config = dict(
    init_std_up=0.0196,
    init_std_down=0.0,
    beta1=0.93,
)
MLP neurons of a small language model. Each row is named by its layer, matrix (gate and up: input weights) and neuron, and shows model dimensions 512-767. Each number is 128 + 24 x the weight over its row's rms, rounded and kept within 0 to 255. Numbers have three digits each. A neuron's up and down rows have the sign that makes its largest values positive.
After each neuron's rows, "fires after" lists the tokens most often just before its 100 highest values on Wikipedia text that the model never trained on.

L4.gate3513:153131094103117117099160097115113159082138091166152148141125094123133127138073115116123117132085198159138142103112109118119110106114158073185113136125115082139111147133128159134133112118135096122155126124113131138090141145139120114126079108121096136158125121168106095111137137115128109083113158124074106083114111119138138135086147146134121120114153158095107126095104124089116141114098149106158139126141102134137134118161091153109118141125140122142157155078109116101169091099077146121116158167157152158125086129084129131098113098097154118122148182119135132098080122188093150111147109101147129135198128120137123093085160136101134149134124161160137126176148130100148105124063135127132112151122152130128151119149147113138151158144126149118150133093154153100171137094151119
L4.up3513:156139091094142111088154133157125137111132110173139141122118119105116149117140121116124135125139163138162117180104116106142110147095166124158158134143122065208133133154139128137100101107116104104163104174100121126109129113152130141129117100121132130105067141148144135157103156139144138121166135136092115129141118122122096175133100135117114132128161137121104107122114094100078154098129127151143136105123097121171105094140111129089128145160113111104126147126094156154140112121095128117104132141144122159125071166114135086112119137097144131173129152140159119121091112156116112124179126108130138127167107134117074137076133135157144155157160156160179122192126144133143105111111146175147107143179130133136156142135133116121160109120158140116119123140123132111156124086124119
fires after: "\n\n", " (", " his", " unc", "\"", "s"

L4.gate2540:133166151107134104117135130149115120121161149134172137112119138133101125124144079125123158138132140127102128117126117151100091127155116097159157102099130138123122131105140132141126096128117137128112133086114083081068116115126079160125136141101100137137055119162132149128102128132125106154170127140150138081118098154138099119114120078153163151144113125155124133150155121144106156154148126156110110072117135139136076120107096171118173110137107185148089143130145165119142149129118152152125112129084120106129098164145153107160155177108123128124094196061100174173076126140096144135146124104154095131127116161064132121129092155122182122114148125163159100122116138173136152140126163154086140143098100139101141131136124157151170126158108123147137113107150102134153148123111129
L4.up2540:146174117160087156130134101177146093143147136135125138103157120098127107102113106139149105122127158146074130130091110105140143117137145107153103122168149157135128095156168123194156132123117128079135139161067181096076085104109100136133129121152101085115119094127134096128129150087110137121143171174127137093131139152182126149119124079141128161134161111096131141139080085114152126176101116102127125110099163137127112096145104102106124124121137139166108127093150148133125134095105149136121131121115109108106081082124122133127099156127130138146154087119092121117163123136114144163169140126165119103133118157120127147107115130146139141149140123129083126106112098114152131170149145128091160150115107144120123124133169101149103166195094085147124122144147156133135131109103169
fires after: "'", "s", "ins"

L4.gate1483:126129110137130121121154158122119139055142140134153111139154076137152185122115109097135137099137161105147148122090106147158094109102123138135082134143115153047115137137098141138148123135135115171159136126126188131149112143152123159141117130132194126157150100165114158099126099122093087114082141140145155107109095134085135151133109132058092129115133209097162125082160093127147132112127144111144118091080131129124089142175082157132101101103140102092105126132115166127153095109085111153169129108152168141076084139114109117130118118109147128112161146147116141127074136136146100112139137118117122153161102129128147135160165148127139105083140144102098137109158138118107142168104108136084146160127147133128119111136130147171142094147117107142111094139129124158120145129130153
L4.up1483:169163107141129135126136158118105134139141078100131108149126146130138128085165116114110147116137093159154149112093106138130112130116098095140134150118088128093114129135131125118160123174145137106125154140132111122106159157099154143140116151130111145169142113132145106125142130098101107117135078127094091147151107153110133173153164144099087154176097157104116133110079129170153124115126125132091110081119139141127099133128109122141105169124137113127125112104118131141184126144109085149142118117137090121105133138120118175137115087102147152151113119112135109163070072085091183120103116165110108138093135112143146188130093140128131163151179129176131132138113156162153142092130150183110112132141165119139104102147112109141128109126107108126085135134105105138118125090143116
fires after: "\n", "C"

L4.gate3027:070111083129154122140084097126115143139112123082112080109135117104122129158110107106168131123113143125142110128153112171118148117152127139145122127113136119120180098150097120123149109101137135127129124120150138138119145113143149132140137142169122135098134119079099126121145161133138132126136137153145132136168112181110137107136138155118135104104139119116143154118112124120121094126121109136122136140156180125130144097094103212095112136090128115096115143086111154136140118113097089127085101138144062155147149119125128136166128144094159100106130138157165087138147143103144115115096082131146105101103105113160128158101126149097152111069169137126143094161124156159131114173074181157134133112099119142168148079136125128158148086134150113139113123111125143132164121106148162
L4.up3027:151112129117120148119180123107154120118092130120158131096061141131106140104107106105127128146144093134144139109117149102108131121106097112173162110147121137135114152100181129112132102149127103154111112129113093126111135145144159117150156141150177132125152105137133132126145168123142115101129121123132153108083122104126110137118155132146104138120129154154078142185120144063091094143157135109107150126148126142093168136115108125162139102128102123120155118145159120144108098131131124178162128180142141123145102173102116117142116122126129134098059103105117129079149166131118118144161161126166125131132138136158085157148157141123103114119090101111133072187141132131139126113098160128108120094147067092108151113115159142122111163094170146147108110134138106146100117126130161
fires after: " 2", " 3", " 1", " 4", " 5", " 6"

L4.gate4062:062112163115113167103115137192114121121130117135135049153146119129128138115173157163121113128103109126146165140131140103152136141140171174119104125158101103119110132181146078147127162153148161197149144122139162124125097139137131089128128133110121165112133112148127099110174125139159148110109087142115113089142166165130140136108159117079120148131169128136165155159169121118112107090145167162129126104121153110106126117134133130094158132084118095074147100121143116113108098132109149150160122120160130126153141143150110113136113125100118108128134110136118097184133143165138109094110157141155132187145096111140096110122090077149098101142102090151117141122159158112146124166164112109139147162103092145122117087146135140168127131111104148157130124103127139129138134069130168
L4.up4062:143171091138139132142113168136145130118151132145157123128118132127154119146147156123075130156091151145130108104128128170096103126123129111152126082132135125104094117150132121125117123098151123153124076140127107125128159137118136063142113105118114126165132109112134127156140127112146129122132153168134142175119111175137128136146164155119102142109113149129094120111121126100135168098132121164175172177172167157202155165118197091130137138162138119090172161114117141128110128135109093128128148130172121119140146114122109148113126105160178125109143111121122113122137147131194144123150148153116117143125140150105095124120121165138140090151126133089127167137125140163137169101127187132113111118120089146139127121102135146118132134140163159189107111186087170154104154073157126
fires after: ",", " of", " ("

L4.gate1150:090154132133125111113110165133157096144135117144152159133165103180126112112143192100122123112104121113078134188089107156136109107146143143082173102152130119077132092110102168132108139166135094131113084184098126144136156149113117133111150119112129146147135143122134141141133116126067144109113161192102142117133143163082119068098157125092131119107148101182191155157130111121152122106178102151142099129117125108110132156175111172162139124142129149128113127109124139127128117066154090110091109149129170128133118123073107125146132117134143144136131123173165153133078087108110120172140145103102143130106137148145146130121116151126147114096105117145149101132128108133123088115145144157175090113107140114118091162174170134109085111128151149149154103123085117111105098140123124
L4.up1150:104124151132168135137079139164166156133109159095107126137173120152123144132115154090097125122134125088126130105112118154125115072135173126078107133161138138120146085153071108145120158159113137139132118172088139145120161143110135121165131167106152129106134124122109109162138148151112097099126122131089142099138168136119144080123142073156098131091154140101138129121145127117134117165131096139088139158160113127128123168156116150139139122123097171092124131141138132154103135144138131145107147105123173131117123127123079147110153144119133155152116125133160130101139090139144106137124100135115111122120143105136110106128113113087141114169134145128166179137147145141106166143110117111119135153099161144138156108106161173131119147165114118132149088156125136104111115162123129
fires after: "\n", " Su", "19", "pp"

L4.gate1677:103120093115127105124101169163145153122152091067157085128114094131110115105138135155082112067121156087146114114102110138208144108142165138103089090084132156055144122152140114073118132157096119103117152140118089137131109110111145169151115142142158113138128122126132156131106062113112132130067130147161117092084144146117132153123193116152090100132126116138133101143117140145158153114098139140112161128170170112119118094152120146126120184136124162127130115146089123137093146125101105139117096124154131111126121162098142164136173120063157166143127141116104123093111132148114156098122145172136122117171179160116120149142162095105122112117119123097151119144090136075165165122110150119152117114151128092126118126077150147120145130158119156114136155155143120125082088100135136
L4.up1677:100137163091113101106105159162161137129131119099143080105128099115131159130093124149113104104101134117189090113096122155146111081148127110094137133134139147115113125127100155155120116168107165095138121113117132151190129129162109127151106128171141096131130143165077117131130128105129121088096175111120130126095117109127094125101172118138137110136117130152172104102152091130121131125134136139113124132162130119155126122120208118137162125166105167103151091105126150090105102085126134130088057156170159152131114169108143109115146134106151130186128132109140116085127124147168152108097105122118128117146155097110132110137153107114104126153110120077138112120129140109129127128168152074155167122111126113150150094089126144111147110146125142128177124159089080126081125113158142
fires after: ".", " =", "\n"

L4.gate580:092091113107129123104121114111107111184141081148104095162135119124142102107132150149090142155103135139109130144182195141136139131140104136140140126144157125145140122117147130103127091106112110110114133157157180131126155161132118141085132141152105126138139152130103137148124134126128113143144122115130099137125153100124123156140080168102122116084157176109099137154140087132124135135115156164129104135122119145117106176122105136153168128112154151158164078178157142125189178164147146094150146126123128107129112092141137147120148111147126133106126172114102134096119144156107150154153104137089144136110149146134097132116147132139101131095100184138123059109122103119114088099124099125122123138126126140143181130130180146111114120124133159171122135115129115075112150114152144
L4.up580:089093118106141127137126117107097081185102069144116084134146097073117109128131117136096126137131135151087106131143179140137081139159123138157118129119140148131131131120170123113129092084124128113115126156165133148148140185133121140093136145121119123113120180130124111157124103119123123140148151141138107140174111096099099138090081136098161127078162185111100125155142117098120141119118146072137067146146115119130115165140104095135137134131149169165134063121112112140144134159148127088144132161117122115132136086114127128107145082152105120158132161137094113114102128158095134163132113134119106127090135123146106146116107147152094155079105178115128077108123114125129109100115105099120127152110110133147176107142190140125113099138145167148098138165116098076129149137178142
fires after: " |", " /"

L4.gate3229:144140117107148150120098118103127142126116115127106124102093093121124143131155151130119106101102103128133088116122169148171142136137142151129174134138177152106168094125138116122139147148170162157131113132131130100135118151098132097125139135106105116119108084127118130146120150129155120128147138162095120126122102119120100153111072128135114140159113157150052117138110173070125101157124123134141195118086135128142146135136133122135110122128151138128116132104121089180096046166085108089088131116134118151132107151191138135105120141126142120114113112135107114173136138169123133088105144080089106089136124141114129171119115139093122127138157131155155114146129105122094100142124130122164142131159140126159124131122171095065101132175124078081153126169108122122132139129141123
L4.up3229:125102115105129114140135169152170143115154205124128115112149114123122120129103144134089154190112141101124103109129131126134086168133177124121138115139142178123106127121137134091142097125084136122093138110165094137110132109135138143138139112155121135155120108122121127133137114107140130116111130090090157091088149136128101141117146134112116098136123119129100104115129136143127112141104124125128167130104132108113107165181162154104089090184151123116116110097097113132112113094124150141125076133142090110119123121087141141105105139093154087141096129156179132141127114097127183178156117142118135080136067090152138113128147168130118114101083144116140133110133149120050130151129127133131085101138156143110110107122108110109166083134124120142146151130126134149104160144155114
fires after: " 3", " 2", " 9", " 6", " 1", "  "

L4.gate3995:202145144128143108139136124101123078100095114158156122174116132128115186180113090133136145133122151103134136120187145151100130129128135164096135168102107111135130172130161135137156146120090074128108136094125149090075123093111100141180134137137126127133107119117106135105099097101140123153164116146112148121129160124144134100153125133146138143142105124109133150090166124066118134115146078151191095112118145111117123157129134135145141155120124130128115126111126149083133122135118101126114161102126120133114138147134162096070161128093138119137118130128111147097112160091160117113098100147117108123118131165113108152147156140140124128151143114122123140086097121134131117140081105128122093136110108159175124121105138114103129138134111129174124130151129181140149135146121127
L4.up3995:109118122091138113144120140144121088123153103148099165162103143103115153137138118134152095152137123120110137113163107119130152115138136097161126110136139118119147165090122117105150122150098137169141105162161083160088124145106135116182157101154099084129125151112123144145104129092130121153150132121133129151113125132124146087135142153140169125147142152092125160107119131135090118153125177129132105146109128167149142107111118138145090129142128135099102151202098159118120137136160152181134115158138110149156121128109118149114092170081075148153124134183099166128116156112120113130137185170144106121106128097117092138145139183128145099160144148134129152066110150160098115121100134116079140171132067115159114110163134114111118144150113146140138149120108152117122065112113092
fires after: " (", "–", ":", "\n"

L4.gate3134:154130145115141104143148163172133138192129149110153129087107117165110175124185102132117150150108119153138127129099098109145179146112117113158130139150121158092145132088136149159141105127130156141148122098135089108137131139115162111113120167138152140114134101180108091129163147139107135156112145110155170141100139127128104160122126176077145088096154105072073137133094096186117149143113125154124118187122117140128106076105091150119142116143190141117132119167134115152145071126104113105141098146083124119145134111180124115111122136130113143118135117125155127166102113105140116145108155130122119126124129153125125095135122124111145147144141127137109135142114122104139062102140119125111133106139130128132134093159135170108148125158141127134122081127138137117145109065130146
L4.up3134:137128178156091139124177159121137148142129154131130156075153092140140116136097131118153137084162133156138141129089140123130098133101143169136159166162106113134125125128099145095120128106100115095135115115135089157109145110126128091128144083140123082154102124110141146160096150100114125146122125139118155155091113116117102101148146106115086122155101182161105135152113120127118138129080119127098130137117138164135130136086083105158150155123139115141101162123143101129140151144161130135111121138106152095113110154137105110143108165126125158150085143123160170147120145125100103155094171106146107099141140142106116106116119115133089115149169109151139108086092109119146121103097098108171128131104156113187158089147136087070155106108140089135143105150125145115125109108113130
fires after: "  ", ")", " girls"

L4.gate185:161141169158099140124148131130161130112110087129125114137156121145093103139140126100091122114146134156097129149143122149161138136093129178128132131178130160081136137095142134155111096105144120165137109113144143186120158140144122185189152114117125133149107139140084091124143151089138103134143129141105120134109167120102124108080132109106095177145120170100152115073180133117120151136079113136131117141119183108143101114127144089113141157126086131106161121137127135138125097184124139122110102100036126118172136098141136182101171123111083128125130145162154140160096120139144109091097093107159175123148168114106092138149122119113105099116169161142139139096096134134150124149147128094134110141136110103110146098096104091134127124154169120136120154106171122124105149124132182
L4.up185:119167122121134142153127104169131072087150131133098143119122108130160147074171098139079147114097120163137146107162127132155136139102071115142128150104129125116131155160092142101128127125132124111110188175093075094129120118109140150153161105117146099121104119144110173147137128143129103123125160147145114128142175140092152117105056134174166118113134174145105094123151138090115108108152111155113138149121131093138150152121131110126125147103129103109071115120159092124051125152176165136151156120161149169099135104085170127132155134129121100085123142173113138123146143123107174138139151097120107102139106142120161128151095109150139142104118125146198120149160169093121120153162136130148154158106113163112114131129151104152144171116161141134121058106113142130142122121102160
fires after: " a", " the", " an", " or", " The", "The"

L4.gate3852:134115136091138117139147063139130128152130128123120140130145120077089115102196079118149160093197116096093132156134106084144106119094125153147127115169091128146128101110149112127125159137119077121114125164123116156144095107121148146123145150095119107129101136177083147181128124172134111126154131141159129113092116115149188125132157120142139126110132150115121112149133130126125094152135137145160120126128134128122133125105098154145157135132137175132118104113099114148130160108123102122133139152115112129136103147171129119152109164122110115161134116144136140093127107112120138129167155129170139096118075112137148134106158146138151120146178102105099123114139128124146102068071160135117142132093158157155143114103132142132092165120135154135117157157124103108141119123148155
L4.up3852:112148124101159163078126185112144181134122168166140133081114114135144156158171152132130158116134106143142146150141113112112103131093207139161130112140129115112100139134139129118143105167103129142157129113128152142154140104143137130146139133079125089133124112132167112120099144102127158112135134078142106147097156082123123170121143091105191136130109115099146105131093116140110104123143101129154096144069096140120157148169130138124159150116145142084118098078145130123171173102119119175123146140132095107119119118138104139167087129172098085124134115111144142102112139142094173092133121139125119113126120117093117166136147110122124102123134074124125118074104138185158109120183137100190149098114119145162151134129125128158140087169168117167109093172144129105175104151130163
fires after: "  ", ")", "2", "%", " Report", "37"

L4.gate3067:149121085149113158100146111086119139150168142117136124096083103126133119100132133130169125100144101106142121099116099109119124086100091084100121144114070087129110128160110107086183137155189167116100150131162151157162198131162094137122104120147099181110121126151140148105119097104107135119115163154075086115036142133155126139119143114128145108141139165144126156112172129100138090127123093143144139124146178160094187134156149156145179137119113067180119123127118137169087113165106134165110117124122145104119142104097112169151134109075098125160116136066110100116125121146133158125161109137151107128099116161147139133105113147107120107159119145110121132131150142121132142164160116132146144145111137141124130151143175153116141118107116152088152103162120118161110153149169136
L4.up3067:166142130137131086134116114133143100118103122112123093149115082120117119165124108167152112125150087104091137090141063136101097128130114130085164134159089079087106085104121163099139148151135134091098177121129131135182146139137113150089087137155132142116118131138142143083103065095086126104141103186118130143109127166101157126131169122114127144143126166114128090117138141108116137135142108114132161123126177141122144116167152151103090121141169086122160103148127107144086111131127152078125104120093152123105110145108099181114119136096124136134115157144092158120160124123092092163139127114160112124097133143105130104108087081125086137124141126143161116133094139126140114161114128166145148146108140144088109185164183113170160100109112164095160112115113106124125151192139126
fires after: "\n", " University"

L4.gate337:129132158143105142110110136080116137127117117123052137131112135137164132093164149109105126139135086078137116127121091153088156111110121113070119101095117119125146170172131149118139141112175159143156113154169133101127118138162144168123143171109084125082130157145113109108170107153089121111150129143122188086186095139139106129154111127120108138127093151108145120155101146066109123135154128107110142126134124100102096134076114167122123181167153136149145120144158193112147122123138135168134144079157097104119111111158127132122121157104153128136148113128127110122094155122110115121105135118140148144077148166142149119139133124088115119139169101108105126112094153128086141099133135147136123149116113135113162174129141095109038107145096123137125136143140099124135163102127155
L4.up337:120168136119131126161138128162133113135098128103123074123176148103143183131091104178125080156153112150100128140146147123119103113129083157126116107132201201117134088099159158158107122159134153134147142112094108124095162104163119100134120152112129103123130124119174103101155168162076121128103110136091124115140127131149141116129127140111118111159120146142151122105142144126150098149159119143140157115129138117103166121115166160117108132136133141112122107117070122108116128139107183144171117125087133169122125087102126126138108091119118068127126133127130157093130111141137152105136151128183184109104135171137152121138169126113153143128111150124094105111143110125178125129154155165121150106130155120088144146056114116120125104161119124150121157145064081156121099144141134
fires after: " in", "In", " In", " first", " summer"

L4.gate3878:132140150131096101154067124174148139142141142138089100123131168131081123087136163156109150187122113120126140105165142129161119183126157146163095127088160130145105101198142127075088107138144116116125087117116089133124169189154146191133136078124137108110129116133114146135138123091123132173138151165110144121155112143072109130146126134132099174101151152125118142137165127112144123122164143122143157141116158092132150124151118127130158119129105156128154060172127138096135161137156140136087099143123139109158117124126127115201125134092115141083145151072118119169122082125164095114172090129129140117112135114139085127140097117112150138129103116150105120107101123150144142130179134096133119111159127137150116133154143139136121182164102138161111180133166148112152126143101153
L4.up3878:140137100123118098136091112108149146125109096144122093092142132140160125140133111133109124132145118115122139125187128123118122193074117167193132137105157151151093140154122171098112107117134117092099096115096146114118163160107137123112107091116119084086135116127128095100131128120139121150131171138129093103106118138107140167121129143166099167130097107127098126149116128159114162128185139089109128159115105130147153123135142143084188124149117131122110122153120163107127113144132164100099094132127101099135091144136139129182088104122102128083121052079136114154082130121141133124139169157143069139095118110119095129111121146103124101184131141135141135128141146133123145095146144105141115174128127133161107167145132170115118142140106089166145149099165138117152165083082114
fires after: ")", "'", " is", ","

L4.gate1406:123120094144090104158159110125139148142081141086095135114110116165122130152144126138130157101114139142181166119121135174099133127143149144121091154110123127100111115117145112120138133125121110112126138145122077140119126137140085111105172131105106097153141066115128123107156111144151149158137167080140187175113112117099147082144156172107114116092069115117126139137156125115103098120124109090194116129145124136149142150103104134109124134125128168126122158139135119118110143117125124120145161160158098133133164156111089153103110145146108138124089181101116106119164110123134102105098167122135085166153141087121135121104140106124156126120127115115136137120101169134122126104126123144117104119120143103103170111118114147130107134124114133170133168125110087144122115121134133
L4.up1406:080150123158139140122131134146199112175125118142124137082142112145099141130116114109104130106105162125183147138143137149114101179150149132132108135151123168112114098154111166129097148181165110085116129127119127141113103165135151147140099141093126106111142126143147128143127078164120123145152168143141106113128132120124136129139143116143150145123113114147145117084114088125098128118107117103094089111144156118100139144120135139127122098142134137112116152131142130106149064100104093199111083128160161121172125134144141130106105145169133111118131106106175155146087081184133107125147112091157115154112148130081167092132117141146119121130165118142160129107137149159114131150149162106099098118141114096118103140065161098172119137115163116175116154112134154129069117130152110
fires after: ".", " E", " O", " US"

L4.gate2852:115135130088157145142103141123091097111114160110152140145105104120155124140129128128173094150141148107112111138124097132109172084090151199131127126145121121121117117109105161137144119136160109106162146144110132147112106114121101113123135082138110149117097142124136115070124144125121169149148115137118158127148139133108089121127157160118169120129095120095136116119123111096136057103108116115115144091147139171098099081152119138109164119138114170164118138124137122077063178120113085143132115116114140129112111131127160142136123118130104134150130137146123140128117117128136157137155078108129132112130105107153116150110148164105111104114122110147170080089114160136106143124142123123154100155128139127154158141102170086124146144155129115118142134124147137080087108155149127
L4.up2852:078118098161137136138123126123125119128148128121121143176133122170136114132147108198131107092173103141119117169149175149114135074099118148119109165153151121146126121140133125087126161127123107104165114142149137121096104154120131102080122084118099119102147099081148069115129160178087095110133101106143150133140120114140167103145160115088156129144128113112115101137151091123129132090102129136114119087169128155113108100136130132157146145158123135119123088143165112107130142108137123121111128138069156177115132107115108096102102139133128136119129127146171153140120120115105156146119125130168143102129124127131105116129149171106125163085179140159132150152121139126103128135147152101128126147131139150142139098099128093122129143071130134125109109139135153112178093089124160
fires after: " |", ".", "ba", " Sa", "–"

L4.gate2776:155127090148085137133106157128136110127141153107081115136162098112133100137123092093121101138129121166119100092164098146109131134127115148124135112120130127181156170086153102104100113106116138106152107144129151133108105149131137155070108146101116147111156170127112136133154105108128111097114112133115132126101120103109115145117133153093123159109142123119146104122092151113158135104143147155123101087126149184148129172105165180156135147150143121128102105184151126123186090097124146097132159106054114140146110115185157119127152117132138139161111154137130092141146121136086096108141140137132123160147168110079140129139107140105137122092115118152143107168102096097089143124163127136135104103125086110137159152094135135151158127108122111094158137065102122116129114142134107
L4.up2776:139116131137091128132099124120138083116149135116120124111129142124186153140159157140161147087140171138100097118133098158161175166112103140134180085127118131093105073152093165142093126141128107116113112138147122122090111119108107117127110130101137152156113121111109147120128142131101143112112154109116164147103123144161157136157182111178138095153127131156121186106129174122121156154089140137119082159122134093108087127164142130127106132136132131164166120107117142097168141148129108142141195126156123116095166102106138178173090119144130106119131157146139099121106151097133171090123124148156131159093127131156141131137130105144143068111139137170120134140143129123127140114075158104158092115132094165173086183138144126073175096090130153107122126169175126108111138131145128
fires after: "\n\n", " \"", "\n", " ("

L4.gate767:163099129104117142159176132100095126136130173119081171176123082154137134112129057109132111121143155167158113164109143145139148133147149112119130167114111126119130097141163122097141180088115084118160131147112117116115105124158121131080164143099103122130141175093166151127119096107120140127161121126140118141100165159086133135121102151147144093138157175116146142101128141121087163131162137097123111099157135098152091168122122128124130145166153127143091086152138116081140108107120124105167079115155109097104124148129102102105116172146113157099123167130122152161138141101138136112160125137148107143149157125135145140131156099111123146140162145128134100134122132104136125157129107143144165109116135174136071129124127103131130118090121106089105119138149139109120119117120089
L4.up767:144113169156155124091115148138109142102144129117120148160133125125132139153130109150090112135168147133145114131105141155144110128089156146103117110106114088107108112144150154126150126100096074123111147147108125117163109124124143110111094140091127103153140180101105107178109130130135128117171114118139149131115116108111124128127118149151168136124162132161184130104117110147098140149154123107144112134125131108131115196152115152122112194143158134111115116143138142127118112135112129120142125117121113098126132133117125089127086161157110161084179134114128150155124108117122156139195128102140145139155128134164110150113107108068095150130112116122166092111140136078084119145121120141113159148119128145124127175143132105131135133114137148141136095163129177126124152086144125
fires after: ".", " Reg"

L4.gate2177:151148120145062082139166156108099111162114133133115110134091109155120138140127116118116176113107152155117108140153181099127144117120120139149122094129100121120122141107109094102154135091094156171105085118135129144130156193103089131117097139124117116136130115151121166154138117122154115182136134137145142162106120134149125125131138122126122179139118186097110147108111105135114117156167126144178116130104132162118160121161140098106131134116147091136121115111135121127136140135144110136164082151128140114143105132134120123108106133085071173155091185122112125110086112157164164078128120150096144122115119121101160150095148137085158117072119128125133153141150128149136163116089130115155126100111159120102072136133162090116161155160079132148130109124147147117120152187143156
L4.up2177:110140117149096108148123134096142145158109121164117136178116148100131117093115070136146108132127182092111107122147115135115099164115112076129175135141153129147119145163099086106147143109114126123115147099105145174146121160109101112105038161120096137106151125154115123142098110113168150121134129162178175069118172153133103133102159135130112161136170076132116128166048132142164111126142156100162169092138126151080122105078115114113127143163124115124118113116108107161161102109109106106146113113167086101123134142111104106127095144110130142091113126120121139137110122153140164110092107172133121086099128098102142131127132122121180091104134173108156142123118103152129155083114138140132152111112096169134125121151117131078126164147113113097147128162089138123182096100131128
fires after: " the", " his", " (", "s", "-", " in"

L4.gate16:122117117100152134148117138160139129154131089093144119138032135145125164121133162100158110116099117109135127104105096135134111112113152134085108101129165144123149139121083096156116140148101093145109149157150116128128145130123149123104128127135137162127120122111129095112123159127112126089126178166136179128115108112128128118148145129137101139113091118131138144164124158124175098150160136119094131125129154130069136118092107109123165123145102103125089132117110133107118097136086147119120118136163121123173114151082097113159127145154097104129140074111132143083128110085144094133142119128159103131157114174086132140146113104115118126137124145119166113132101121140146116108130129123089130149088126125126097159133107147141080128135109159127147139140112159138122110110134150
L4.up16:123118099111073119145102165126142125148126156121146157099166179163141136184175114138164131118112122118114167125164123135126148132168140095170150107126089131154097155144108108096144154168137082115127102119161144090130145077117116090145150137152132103153126148113103117139122165126152151130090128132106145108102140168188106140083127142056156141137154148064147169116128134138105135137160136151141100111103122113115098111109122169121147155128103176172142091116138129156142116113128121112171122123163123097115128131105120145132155084082142169146137147168098125098166149107133144141137121098116128143060157139153076163142117136145170173134075114084119104173063096105132142153123118150098113131161158139085141181107102110130173129163161138150130090099127139128154155139099099
fires after: " 2", " ", " 4", " 1", " 3", " 6"

L4.gate2572:102118101110104108166104089125119110161162102142138157200169145084132176139126117111127130124141141142133126145114145158161126113144122136090142103145128107104099109148091138128124137110125102123159123136158134101090139097123141120127139130124116113162133159105124159111103131117090111149122112131059143109130113125174186132099125096119158158113123138137067157133108122169117161142154155138152099127108122078128124190117129147162105156121107135111104154182189136114121119092134130125109158112113142109170174115091145159163087131111142139121090110147121135199143117123124181157086141146147113165115131125169149147127093091127123162130105078111111110138131126132163068088149093135145159110118129084162157123142146139124124102157150131144127133162091111124133130118130092
L4.up2572:136122153110103111162103102132108053087156086114125129125169136095137156127189160122152115121139152153143146135149122125193156106119146146149105105136116154128137178106159118119103121094165135120132116138127135119129109147130151114056137112144136105079126141105147162146122127102139134162157147127157128124150115121112149108119131085153079113080133149107087162175125114149098151157085097151096083087164129093120115136124102126144141133058130182117097158137142089136119129119137142165119160106115130158155131154103130116176102098149125130142118151133108119162079112135134133139119166092137134147107129125129108087116152093101140173116106155174072135146119147104159148115125121147199099137091131151129141130166145063098116138138131175142110163125126144124130119161108108
fires after: " |", "|", "\n\n"

L4.gate2739:081143145148066150115099149127137124140129093128131139118092120131125136145131145131161148189144109128140097089128114132107155152130136147108139171138148095093173167144097138147101125141148186159143147176149124121124101118160109155174134108117132127143127162127138125127156123205181154156131107105130183148119153114074130166144140164108119144082086111131134093100104132130123204116137148138095125105077172093131115114148136172131106142143119119100141102106115139115089139166152102196103110130148136112153125141136129093123129146120144179105107115082137139125138107130154146156125151099103083112135139135121140138154163152103130100118089130118093153128161093136126146152149079127106127119140150134106088106143097128139147120158129158116129097117116125129105126085157159
L4.up2739:079133115149094154167148110125127133185131163114089117097118126118128128139159177152105124133089148117129146122166104092101097152107082141106169148180078097111154124118167123138142134111083094161098123077120137071146109163111163122108103132183130148146129130140148134122117115163153126156101127122139128107170115116163138166151117127111153139091074151129116108166098173126129156153147147151124125125057116099087120141127122132099151124108131131158113172098147140160116130113128152119174150133142111086107087169147131121152124146132145176145171112172092105113153112129118127108149111147067102125096149131128115133119115113095131128148085116152123131139082089060084161142122113124131129121088154121092151132099128104119090185119115115121135130154165112153132152085131150
fires after: "S", " For", " Zh", " United", "ara"

L4.gate1488:075120151131119119110084112106131125109111128145099097088103142157117131160139100096164125152136140142144122117155107126127134137162161125127137118145136128127107101115124137154166103111174123152162126134138148074159113098149105124130089105119086141135130150133136095162040133122147137116133122102133125096174121059118126112100104146130122136158098076147135176123131110077139133099152145143128106130128126145084119168137130115141136140138095136140117104111136104162137146145115151118124117138154124093127142182170168148159129127108137117110141102146164147136159153137148108108144143144113099111150133161123141119159142153106132121106132180174150099120129109148136136094118161153089150133112137110129141100128113132079101128178123120139108149085148086134153147055098123
L4.up1488:143115154133173111119107175114124118125127131115106101130127170083131123128160110115107111104126175120098134151152095176162091142141147140138139140175112091121094108150130147120165124099147125130133166116117093154148082115113138150164134123114099108177123112083083108154115084126124169136139127082153100121138127117118130117138176143142148114166126092104129146134103129087111133123136157138119122145124118106067111096124102130146125139154144113132107110112099131118119153158131104138161070165152147130130112111185153162146103123137149116110121098117107119098139146142139116141119143128127074097106152099077147148103119133152128110108153153195148106127136150160112120097110154128107141153086097107128121093129154115103114142143177126125095131112135141156124157081097126
fires after: "\n", " ball", "\n "